Weights of a small transformer language model.
Size: 8 layers, width 256, MLP 1024 GELU, vocabulary 2048, 6.3M parameters.
Architecture: LayerNorm before each block, learned positions.
MLP neurons of a small language model. Each row is named by its layer, matrix (down: output weights) and neuron, and shows model dimensions 128-255. Each number is 128 + 32 x the weight over its row's rms, rounded and kept within 0 to 255. Numbers have three digits each.
A block is one neuron, or neurons of one layer that tend to fire together. After each block is what it responds to, as a language model described it from the Wikipedia text at the highest values.

L4.down64:120180118111142165078142089209111132126160104159190122068121088173128130135138125140135091125160133122121112187143104137134114121204166081112115120148162089145151163139079107104154153089104158123171143139137203156115075146128127123120199129110089160089114129143103099099135153134110115144123100217142137107170133124135163144152090138148097126081126128136120171129146131150125092111091
L4.down268:143113051173135055112159108138134103106091105075157124109138121176184164131195123085098093109130169166182088112127182164153150115081088143148089176146090129142155158118129114090113072210094076150075162134158110152102049105083097153112126075143180168146112142152189122121095134067097182118120145108120198160161099163188165122170155134090086140135146136119096138155182194122077129116128
L4.down386:100063174126122153128093084255115149137149187113140105160145166086145128139116170145130077134174131146104131071126140183125133136143153127114083126087191110114112123153089119073184185137098086136185121129122125096141112099041117127132150116119096147114175131103175101084132119141153147134157135062103108151143139176087115109203169153091145138130082137179139155165136149133104107104139
L4.down531:117122137105079083140058151121150114152125166184155135167156164142112117133077173129112173126182095135146129073137128108100178123115169105142148110185117116185147109227124077141107145185164191102177193157128141075140094101134114082039168110100151144127118142097137160076104167100086138095129105121122064096121110160126114134157183113146119155172086107109149116110103161135091196127112
L4.down671:123093144146109176186105138122149135125130152115095082163118121087078145094171095193146128088125070144156165162188137120125130135122163085036189124094123087208120095187020115087084073119144177120122153116100150128118085132103167184088116156093147101140137081140085095094078152127087108134115134092183155123123115133161142103212158118162128063127147126137127180077112106129155154144157
L4.down709:137121113127084138132104124110162076132103166140109130098103135144136092113128105076129135098131144089125102089134213160144117176127166123205124094135132192121131141181123121110142111157125070110135194126180124091134157128144154092081154141092088091194164151079092182130122175179138150129147084147137168158142187140132154139087149120109157117191158097132117067128090205142099129090154
L4.down804:118218187088099121129115153118121078099085137089095080143118148161164115154127094149105092101146176102092155132161120128079138114157052172146141165146079112156148161142107144147094121147126120152175082110154094176177136169189113148126050133141136096134180138154115114183089130144095078087126120064108144100138135093117141175139169148129100108139073122139140150123107188116141080137139
L4.down852:197137110131125111178100082160148140128148137107089094127150119133149130110126123108099113161153087125136158127125142140156142134134121112200137170075097111065143173091091111130147074153140116103185116121179154150072082124155094170079166204081100139152129201160099187154183159116124082080114124132136108147134141109152144132175168128114122122104096154141153116090086153118058121121117
The word "to", mostly as the infinitive marker after a verb or "in order" (managed to win, applied to change), also "from X to Y" ranges.

L4.down101:134138156075067143107138104136130129172149176125120179128104098129105109105103092133074133086105088156102074050142175090115165154109124201156157139074157093098175090157133133154050103139148108136159142127107117129165148118147101146095126121104159124161093171145160129149096140140141158066162085151122142151146195103154130140126116138143115163160135114077133117154151064107127099178101
L4.down146:095187141185074131110123158123155137130074207065158111064144116101097076124170116129145109102157095119084161191091163122215142104134149116127115138129095093069130116124187146157109164118062105160151108074148103100137094093132087095108098130154162127196118151144150076131123173104089136136160162156137123076166090102101197135130127073135145198146147083113136104134140168102153082074115
L4.down175:102086130167122195118131109145096136129135104105135083155177151120105108171104184081138091127090083096087137136127136056204144123175166101156147117165112178108131173107147142161129124148140120112107098137151115152102140081147212131113120114175107163127176098091124153076154071224168112114157186093154102155113045095118120122144149166079112108181143108165062112068130126123148080111095
L4.down226:154142162147155101144141131084086106168174145157117165138130227061080071110117179139105127173132145120109170118148121128157111191145068123088134106196125148083154135160148115104142173191094151147162147148099101088154134128165100124132160147105152130067139177127183105078091157084159131102111121140134111072080138120120110216149110149131110105103095111116207149131062146161124183150053
L4.down464:110093096165149153082134075147167129164159129101155148121144085146148100115167135217141039132117106208153142111168119102168117123158075142130178151140091152078097173146160114049140169138119145179157149145107159169146089112162135118127134138158187131087150133144124119131146076093101118086121120179105127161124124164083162139117140092110129158168138124098097132140116135122123065144041
L4.down549:099116154153127184113067097110167113121146109105133120105101078101191082119104148115087126156197131162134091123102113107098130130156115137118119130164149138077142092169155132070109145149126151128138141180186143103164135154166124030079121103147130098127137060150134123130157095102092160150142133147072165122143185119079090181138172162134148101103160111055176145193062115091130115045083
L4.down555:136128124182077117082109122158210097172089159123168133050126108125125086151136069087109088138093105051093128136103147164150140089143114158121138191095117096131123169117193155135106085152163134192110067161129156113106165170121133158134143077160141136139137093131184161178182110158067131158154165167125155120167184161157136049132139096184115132155124095133150144120201147132054174137059
L4.down875:117077134112124128194084194098191143124159134138199142132186134152077104162128130142152134178055143192075143155076135094116086152179148137191130117079102073157128132134111100147143132101243139109147162143135125137145056169112154092070068095142094118114167132114120126168101142139132099138122107139144074165142089099131117125141091101119102125113122113132123119130141148102096118140124
The first token or word piece of the predicate right after is, was, are, as in is a, was an, is sim(ilar).

L5.down163:145100122110161134182193088186128138166120135082155177143122108133138131114227098162116087122139093097166104127112127058147172057160089127181120120209113135155096141119118097097160148151072095128124095113120127135090148103158100155102116094096070117082058138213154148104121110135148171181168135163139082154142094179161174131115150087140120144158121095099088125095097216096104087168137
L5.down254:118088146091114177163151142131125077121117180114142143137135133118110099118075133152163158150157123175149102104083130118096155159122195120132124136148151160144127158133120151084130135167135128189103097151153163140128079133144141153120120084121183089099149143200113122130114140093097130129107124140127146102084084134145107117133134148136165108132093149117124158165046152145086120130125
L5.down310:130179164067140130199137095171167102119150128117146131140135091091116121148176132118079074118151127186155087119122136155106104053131153150111155167136188099154112093099147156095128145087101122098191131133081154169127091147165094158052129055163156104110152105114146093152142130102072171108122096082139143188156121122098065077140130123052122170082183171166108135169120083142132108129134
L5.down473:114125078208080148123177113151102103065128194125137170130136114138065152152058132117132206088122138120153057127116131123136161140110118089157130116097121125120148159126172116148099078085112138119159156086121163142138091183165099134138140114133096112147167095170188089103120093118106171095134130098118119118143137180129106111118143147116151139097093120115178120193087125187238147189128
L5.down515:139125128064208136097128128190181135090135090152147104152158145119121130133120131158149096139190178195126083139102138119082138128135116135099148126157082100079092124131109104151179085153157106144121108129122084080182071146168126155096142112116141231157141122139134132148148131162090168114135093159136148097119082144072076083159147100139080082122145078129137091150122182148141079157140
L5.down885:178177166150095132102092090176128174116136108083121137136118165151158116088138148150073080157143177159112170142161163137110088065166141130161151068137123131143105087137044159115165108085097069150186073052142109154128107170180088169116144177107067121041157096173138112122133071161140125161126150119154119120128147111112120101158132130143111181121180139133193115077194132110117135145147
L5.down978:172150211169104163129099117116163147181117096144144147104173164190110139058123126108085097154073140160159116144153091110157139132076119122093145159191135122208083225091169150119150136177141133104077104127119106149168171160094091144146166116109101123119106166078145155093126153146107162173165141148153109170170121173118100124102146127181118120032118161080166111214108127141153171143080
L5.down1013:147120115131175133125089119078134153143090156116167108128110054121177144075149107122173083178117243169122093143121125149093109103123115112132128146163125096119179100148115056124108157109082081109063139154087138150155125146193160077150067140184158067077119136151156146124105151111067163110122131132149189123104089144174143156156118101126124158093142161119074071130133141139134152127110
The word "to" after verbs, nouns or adjectives (had to, according to, allowing them to), also opening together or total, plus occasionally modals like would.

L5.down150:170121205159122158133130131177138160124141106091107112101105115174137156065152105154106120146178141184138082132104138173153105185148086129118175102069150118160149175105090123154162097110093184116156076189111186154136131129104158119145128144128110133072098095135119196126139164148107081083109128111146068198133151093110162178169069114103138107150159155070127081123098149096069162074132
L5.down252:127118110133139148116136162121134177091149146131080126106134140135155161129126200116173128140142105133130071170071156174128132104144136125106160184121103064136135137133158101126187208131062106161081152107116184149092173124120096185164120094134167148131133144114136191108173096146064124121164107083137107125031113150167109114126113132165135110024146111114144113126134092190066094164063
L5.down281:114165181100166077069118163105162116131147066190209150061105143137061181104164161082130177135143121110176120090114118114142142088138140146075106126126169142123075115141128094091105169146122140092169104163101134122129201133110155144163154098159145144069118180169157207040131103077116141118124173133120115107141110183098128114106117159101099143096115120169107099134118078125158087159112
L5.down358:132094212112094133197099113135120125111151167074131102044157180192088121120151160177153147102197086121159169149124113141114086145135155134135091157169130060163155101161094120092139111102168159092140120104123136174150176114144139125139169124079087139117133132099150181108100123069091106099119098124128111146091107139145122062114118147138151116056125118171135116097152215163110143141065
L5.down617:174079060185099125092164139104134160150140177111156162108085154171160154115149089170136130052092096153068139123123100095129104122093133207156119154158119157139085064074138126094140094140153144138123157118083146147128184128152108170134078089118129186139179155105152127185147108150085136075090119160091166159194135091167153044132128161145146122160102150141123143112166093170134166158048
L5.down901:119133055142158130067141059152152168120124154106120122092067138114105101119130130108120133116145155098194103170103157119189139134139153112143157167119096113119172114151124124142109135158184065141149136118152129137132031151138082143096119106076062086149178115160195115131184129081152116123140122136159117127131160102152163091118074169117109150103123131071098087066146140104108140082191
L5.down947:127124095128126116113130158165136157073127087065142083113103193153140171116117120081148112132187097133165163154136135158079139175134177081140125156093093149113146102180115082134158120178146099096058121103097192147112093146145116165141104113148098127168114097091162112130160161115152119133159172158127149201095087169129151140100082132188124151140078185177125089103133116206192100060102
L5.down1003:130154118055158144105115071106178145176101168163131122108131108151130163139169120126091125149141147110167194146077094117105114125096130119133118105108115121188142071109146153142126064084101125161118127083126111112127126125152155148107176163137170138105115135155112074038188094182075190199069140150118075102116151111183161094123104135112134141062173099140108136122043169129055109187179
The word a, especially after as, was, with, or a comma, introducing a role or category, as in "as a society", "was a graduate".

L3.down141:131136151120120151166065083122144122143163179151151139118149168133074120125118145123092126200122114082142143132124138145099120092071149135119130122148148080147166133145129142092139072220141176135095124121157147066140119105174114098085099084110089125122180102138132124101136123122136112175094132120115079096124058142128108082118196130119165132141091093140140108103099224152072152128152
Fires on "to" introducing a verb after control verbs or adjectives, such as decided to, able to, had to; weaker on would, must, helped.